MLP neurons of a small language model. Each row is named by its layer, matrix (down: output weights) and neuron, and shows model dimensions 0-148. Each number is 500 + 25 x the weight over its row's rms, rounded and kept within 0 to 999. Numbers have three digits each. A neuron's up and down rows have the sign that makes its largest values positive.
A block is one neuron, or neurons of one layer that tend to fire together. After each block is what it responds to, as a language model described it from the Wikipedia text at the highest values.

L9.down500:516472530492486448493487487492516528483440507484480539493510487506537533501513527485528450493492538519527464526501474531518472491508511490511472504519524531493476514491472431492553495495513506480493480545543441516502514477478465561495475484484478469460499495537451470509538464531522493519482484481467525477531510466484481511508445489494506519521489496485488493512510456492547468512526488505488519509490497555516532506520453517480504517472511494471
L9.down783:520484508557485507508467489479511490526494479438521534509503495525549499513517489513513506544502516502479498523454472535489460483514515502482446538514482465500508506504489442560525455501506511495528517471479515484492549469469501484467489481482522505506495504555523533470508477473526483490519522520522499541562462489457529484464462433485507486511480510549513509552457460465470521517509487510513517497502509528504514446503483485519518484499495462516
L9.down935:531478503461459496505478496495527523506480493489462505523508502499490523522445500544486513476513478506515466512450475521522507570527490538469540504496507455487492506477477515472527496515502555470505511502490534502557490477504476514541533493453490499482476508482472476497491489511490494525503503488476519462473508512516506495551534518557512479497542507517531456508488481493499490499530481498506498443547523498469522510514468501495507503500499490523
L9.down977:447503481506510466519506480525520513511460478531481552484478478491510537509512493532506457513496497497509482500529566479488482493490505494492472482492510504508480515493540508473515491486438492481468524505487504517517485496526527484519519543489502517487473492536531453502541484506518484514500478480505497517502491492534520495509502488479509485458470526521541495491481540482473480499481528530512533524518502531457529459495541511489477524513517507502
Description: Markdown table separator dashes. Fires on the third dash of the "|---|" line under Markdown table headers, as in election or track-listing tables; also weakly on hyphens in dates and compounds, such as B-cell.

L13.down10:515502525481500505468525492494481512465476512512483532455511489524487501512468469498519488475541515467551462494481472482465478509506505537540508499503480490482498514497540508465480508537521488502483522527493496493544478496475515524520465469488485478471523502538505506495535495507491480511492513481502525471471488476489460521509461479508567520495505543476529519486459497507483501496489524508516494466495483485497532509502526499515497480504486514531
L13.down145:534477462516493470506482492508483529525479498502512502515485496468494507539484471535499489529476500527507466521492487506518489490480475514519532500505463539500495473493566468532440488493472508504531490515453498507524503515472492504525476525509527502480510524470512510490500520490480494516541545502497480518467502504523541478533504509489505553511509429530538526517487501501484511516523486485475518493496541512537523470528540465473483512473506411522
L13.down459:532492494523533497529518453504514499500494505517471480504553494546491472469503503486495538503492498457493545517495483490486545476486508494483479482536508489516477529571518492540538488491524471509535480535512516482467539489486510517494487509485520512503489487492512490492502523536527461553498536511521503536444508538485512482529496510501516494491447505508518491505516477485499473523519518500503460521510485517474511534518518496496506518497554463443
L13.down527:529469478500491514515501489510497524486506511495503451482509526466476504488506513509501486525537490500512495501507488576527500454547504520464509525504477529471481496487495466527489459505520508467532469492493495493492471520512484504475440510495542500488510539518504492509514498511447501492524515508523486570477530484524484534485504520459494481495523472470514524502523522515468497527545446505535512493494462479451517494499486516514513515502501532497
L13.down548:517463471500512510473492525502488472494524491466470501529524478529492451471511472525489492515469519498482538472449491514484492463520492484496528511498481510474486497520515497504524478505516533463480501529484557454487481491484445531506494516498519541516503490498493514491493485528486524497510473505465516476500463470496506505502539494465475499513560518499495503496482487477555493499460493515487485479476540498479483468494502499494525525548484458549
L13.down552:505505512470495505520479472511529485476483466524457484511465466506466467518503545467486495470489510496486539467527495502485510542490509471546479483523509495534485483471548552476501506528494534511489472492577513489556483532497506467525516480489497489498489503490496504536492533506493476499488459518552472451512485496487508493499508508523494480496492523486546514515461495499474487499532520488502491499454548484491505550492529493489501486491523446519
L13.down569:504478464518503494468479488521511505521553530524481550518514506525444469540502502483498452464505489513487493481498536467509489511482500519501490470480475523477511509496488509490459494504489532494507508485501489505510521535535511484500507492480483525534478540495551529488507484519504541496488532491497509530502517502444477496499501498507525505481486485513497511508493479521523502486491435520514534536439467515523559494510505510475491517530539516467
L13.down669:468494488539458482507507473461478541519477504479496534502512508487522535488493553536496471500509477470510476524535501555526477507492463534489503499482505511515520472512498478508515493490501462502523465506514490501526483509519537504494480488531542487500488505473513470488536502484533495451521567483523479517474546504543513449472491488503526530515489510512498493552486522511498500539571481580464463543480420495522513459538487459487485477497529461483
L13.down768:511536504462549507477513555551536454501503518476516479534519486490519521494458502495504481491484494474480523429494525484525517514503515533484522479480496515500481448479485520492472476491442509517514518512527528501477504503486526531504460488479466524473469518484550526505471494535488432537520509505507513500530546488520517489474538466520480517491502449485471489497478474455513493458469499435500459520497523499547488491535498509533517493487502520509
L13.down789:489537537485481526489449477468524501501473548493501498512481497493501489507502461486541497474481523489456492479530534514440477513519470514457538521509509524497477512569484495500495495498526466500500539509465501498486448551477524491506493486546471533508530518495496538535488498500534520486492486450444507479534533477515519492520493541482544510508499534505501558516514513539546492497463520490497491500527491463525539493513473548505524487509490508448
L13.down933:526500514554487451515509532487469478503511484563491485503496539486501463499468524544506531461462467544504470475508550476455451487485501464543532432513476548508505484489480479521500519485481521507489564522520505484533489509464486540515467500486529496518515525484453519551465489538545486495532517506478496551493505470503535492488526534467479528497473475473499517480532523486492490501513485480523473461488517480509480518481509532525487493479493482511
L13.down956:524451513548474470495463498504471515504498441489488490472506478466519494467542508467545510474490479501478520471526532494478531508488519499510485493465500542511531477476471467535519525490467501474536496492471515447496511494501482509522519489468514472474549492506513511516516477497498448463473523496484470496509476519500511445485522506522494501474478486512509497523496528503491519518467499532535492515454504505512525467442529503492569483484511511461
L13.down967:473449508529525500506498504507465539521515466519503483486490542497530498543522518458482484525466511515490494471474489518508453497504517503537467516520489513528482494540465453495476534469466510493498481487515496497496546439488525471528481441480490485490511499519502503511554464503516510516502508519502536523493513536496475483503514483496488510494455480513507481514460552524525485485527498544511503543505509508474542511483485488484551459488491493481
L13.down980:453521455483492535501498486506510491507509468507536518525510483460552506510492483489469510475525477528520513496499477522497526507518495546482493486506518477500528458459489505472504524480526473495499464547499500491522486531454470502500463462495456498445515504475552538487523491513508526496450507519515478510548490494487479489461518478517496481509525515523470482522525463506463486522535497500533490506532462509493536533468521478493501479515493512494
L13.down1039:496474501487484511522500514482533485560507460521520519571505518507421495519533532474547545500456496524542492511464433542501511514497462543492538509462486519502496485475479555498504521527524473490503487478516536522533462445467518512508474494484501496494497479506470503515503521479491537526521547454456457491468508495521477491477468466478515527474502514430500553491477483520501522493551495516499492490535452469530480501444523490492478487443499465536
L13.down1101:469519500521491518484498521531514437496493546484522504482465452539506472512505502534488457481455501499520490526518477502501504532520500506494472526506480481495479496510497519505487503520506444537517497508512544566482453506484489492491534509480510512515515437533511530580458487470546495475496511502461501523543465486483534469485478510498531515540490491510511523518497502518453554519476477493499500529497515549523479441492500467507483478489544495485
Description: Markdown table cell filler. The last dash of a |---| separator cell, or a blank-space cell, inside markdown-style Wikipedia tables, just before the closing pipe.

L2.down42:502545508481511469547485506529492538481545527483523480521494548500469495520511474487480479478529467499515496508511461480478525488479476501511495492537498492452523515473523493527471493493522480461480521522471512474490496494494508441518537516497526515468443499498505541526493512496507463460523506514520547511479475510507505496501527482509542518498530499500473525493466532457474514507509461479492500529534484466536498530476484497514524493494517477491
Description: Indefinite articles and determiners. Words that begin a noun phrase, mostly the articles a, an, and A (often opening a paragraph, table cell, or title), plus his and her, as in "An exchange" and "for his follow-up".

L13.down25:524499535485467514480484485517519506515519535508486536471510518500519502495505521444472552481523494504544492485480490539513467469507479463499514532445487497514534484462526546506541524521539438510479460501527533500490564517484455476466497499477466528521495484507508488504512460499481513498469532446493502583545477521442487512492551482497472496499499472512453495509457503517535512493437541458517502507497463505504491467508509507520547494498534467507
L13.down62:469500521528487470498519477488503490525526504484472539550470520501505471542483519515547459494524505514516534498496469511493469531494473472466454512495511475499548486531504537447502502495483485514516513520501487495522524508508486550496507467508488464491535523486511534530501486528531511484539482448493514604469512456518488460503479476531476548487504534501470508492535505492519476511489496510555524514533536485509493523480461476480476527483468478507
L13.down70:496499493467514478501514492485481522508504523506512486506500530470500482504503507523537509509445483523487487490470462514474453460498547478513421491449484498475517456494549509477478532523502501497449518527537501504457545496505557494523506506526468491519498561514539479524536475480498498477513506491507497543508475477540454516484488516488474512523463485510568481505506516522515507470495508514490473485465505472520518479482498477503480483522512522517
L13.down77:509505527552469557501508510498549522442484493486509499523537479489440494458550484527509504470518461518495513532518525496527465526433489511544480480497511474503528470462502497539510451486463498494510494522456513494532501518533509438499487530471482528465487511479450486504504524548534478526522513516524506535547526495526468495533488441473454511514483519511473469525535498515526525497495487491540496532498503527534465473519497517490503496513493532483
L13.down86:503508543487449482501471510509510506475514492533498469477491466531539531532516478502524453455472514486501470478515506486538480529459476447509521544485501485496496459461509509417480481473489492463499478500482516490491515506507532509498509463554453542492500502491485509487541470484489498571472524505516504460501488495485492496483462501485494520547523504513514498474493457525496487472493489506522484502486464505477495525516527498516545526491477489496
L13.down172:515501480518526494483486494450537482486497506501528498473542488494459466522527485478514488501502493486512492521483529542514475554478462542492453474504466498522521502521508549550506516538499498515504510494490442484515524517514508514512508507554523502425474497466499535510501501543498484487494472514503511527497501512491493500518474473486503471456451522523505511558531487480497546459504497462510518486504529508489525511488496490496474501500512477536
L13.down273:500512494516461486483509492484501511487496516499535488530486484520503533489484490475514534521461494501494503501441443486456487524459478505513508480488480516524475476487499549508517493518509500508501484500526507519515497473484482577491516533504509501491548550515517508510510465493545463499530499462566500609510462488492495481542533466475497507474468522556487494495525470511458495503490467505494470543493507470524502510488476456506532452512478475496
L13.down382:512492522539463519490488483440500461526496554506502493473504522502512503513482444535521519505474473510491489498499469488548498500497492451534505514512504445478474486494459513538502457515521434516468485484522527478491531514461495485515506521518452474515470534497473523530510466528477545532503495530510495484472528512484505555509565516509525529422487502531492504530494447482492487491519498484487466465486467527505559495481487492538500543540523474537
L13.down759:521519533487463495496442508488530536496471455479533465478526491474469496467498480507496481495488488501476484539524465520468503516534492524484423476505486461499511475484511482515497499517513479508499506497509545473523483556514530515491504501483541521504508498526487514480497501462533495494514497513516466515495485488464523491502504488485520490472519526498532514495471473539507515483493506485487511525463527475481506485555498468499479515517503495524
L13.down774:490497541521502497496479502473530480521453489499466490528478493463516514477497461493478483511473493500464501486515536482456471550489467494496472505501481492485490500497530472545498497512518526507503488519508470484510471521476487518494526496540485511542474513475527493510497536510488509467482496525504497431511503454474464479468529485452525506520505511462520523511436490478482543517512503511490540520509502478560499458511517493556512501499510485497
L13.down844:500493504487549526493526494514514516506482524460526484510513508497550541484483457486548525551545467464478531499519513476490524527483513504440443521489484474460508493493489502511481532552498539503508500500514508496523486489546489499494509475476526490504532544468544505487464492512485519536534536529510539469476514488471463511469498472497486506470477479510501467493471502496482522498536511513444533490493511511487474471532477472507553479481520569468
L13.down901:499503535492476460499519530512483490515490481518482524522497518482477506540516533532521511480464530534516510524494500530448463525522477515489496511525518443506499519506510498546491486502549472514487487507488505510486506551524490529514517487489456504531548519481526469506511500503530494476505479505482492504508463502488505479462508496523484517484416513499497476504501504529496514471494497498506480481534463466531515507462485488462503497513506540494
L13.down928:498493534465533463469498462544505482509490519532512515489508517451510496507483498503489522476505519468522497508464501474524514494486484505535507496511495461498569511497478537549526505482520493488530489467495517495473482463536479498482474476526503511489488537449531536492532508460578467497517492485551535491519496483516490506496495497470483539498486526518465501480462539539515465440499513515474491486507504445517503494524503534490495503483501500520
L13.down975:437523502498547510510511505527511516488532477525483529525489502516510510511538492481529502472500514486513482479482545522484500504531509471533486493496508475536479526528440522461520522489491494476513486500470499526516526502504493489490508519502527481473484499496567507511506486515509502465516505501518536526515516456485485551512506469478460564509487530522498491527498505488471512478464536538485523492496518474470477508448475509452475500535498521521
L13.down1015:527487484511494480523495443493505517496478544554477489461503476495538463504528462521507485474496501536476500491509463511485458539561491545520469498484493521531466535484518466609457482529554529476465504510501543480521507480492486465561455537498507509521467519481507544493509513477518483478478487504519515524495515485492477507476497513489511487491480521507491504531482522525498543511502506481488461537484519504481519462477496496494516527504510549512
L13.down1153:476499482481523544500492488516530507519496489500501509474513499492525495506477488517496488498467472495467515474480511492486493526509526531515447510527502532484466506529458519492528477519461496477517492447525479502491474486491472524492497502432507525509533481487509493527545499470501523497510524507535479504485510513498472479507484494491525537470520473504461512441496517522545478489508502492489514461509487467512480524502500490483538481450476532477
Description: Short segment-opening fragments. Short tokens opening a new item, often followed by a period: "a" after commas or verbs, initials, abbreviations (p., Feat., pen.), numbers, opening quotes.

L9.down932:458496514492494492488490453533508511483519498479535537516495532495447503517486492493504439488504496541514455507479492450479488504526497479527488515497488516517484501444465491456494491516501470494473490462465535491502487504491515489529495519493484497457455452525508522491506491497511475482518513501494496492486529510473492513485544479530510512483453486529518535521484534495532457498466475457504504518552478530507469506495558469470515541521489465508
L9.down974:555511439483511529516502495543514487514473532492487493509535496491504478492540520514498502502500495538504521493475543458545486508506493510490475494538485492497507476504485513479516445454480484518501516489483520558455530506488532510502465520518550487513483472446481500517493507485539483525503495498489501501492556499509477521451506511497457512472493492492518491497474514480556460535496476476473478497502499517464488513502546499533464519483514548498
L9.down992:484484482457516522502455510522519553509543483487512502474503486504527495505557485525461488487475530472476493460494498494505516530499491479485506470494580527502500521507478474485502499507485488471523533502530465543488542531491520493515455517514442520494499472487520473504496482450485511519493513527489530511484519525518503471513534463482475499523505484438486501481495500551484538435519510500519476505519503498448503467498500436495524489514481489518
L9.down1111:519526515530538480462524511499491496514498499560462511430512472510503459536520474455483480466502517496531465465498498506505502501539505492472483490476493506479456443455526484494519464513495529503500506498528487492531532542503501492496503497488457531474466509490506504492538514504505529537533462457515512480493477491480504510484541461488505486449519536525485446479495544488497485470473450500481518491503496496532518463533513492524484540532511498515
Description: Indefinite article "a". The article a/A as a separate word, mostly after prepositions or "there are", as in "only a few", "a total of", "as a whole".

L2.down1202:457493512497486482499486534515502481490477461488496503541508530515458486479507464483466482476510494529515488532483541475490531524499501491516492527490504516513454496470507513539532527492517462502495463508505496486526469475560518505472467492475479502469427482524544526456555508525482527500548505549495501509522467524523508513509515478500516467529475508465500503494519536468507541514489471491479503515453516464468503512479496542485506514488470520513
Description: Table separator dashes. The first dash of the final cell in markdown table divider rows (|---|---|'-'--|), plus weak hits on sports words like scored, scoring, per game.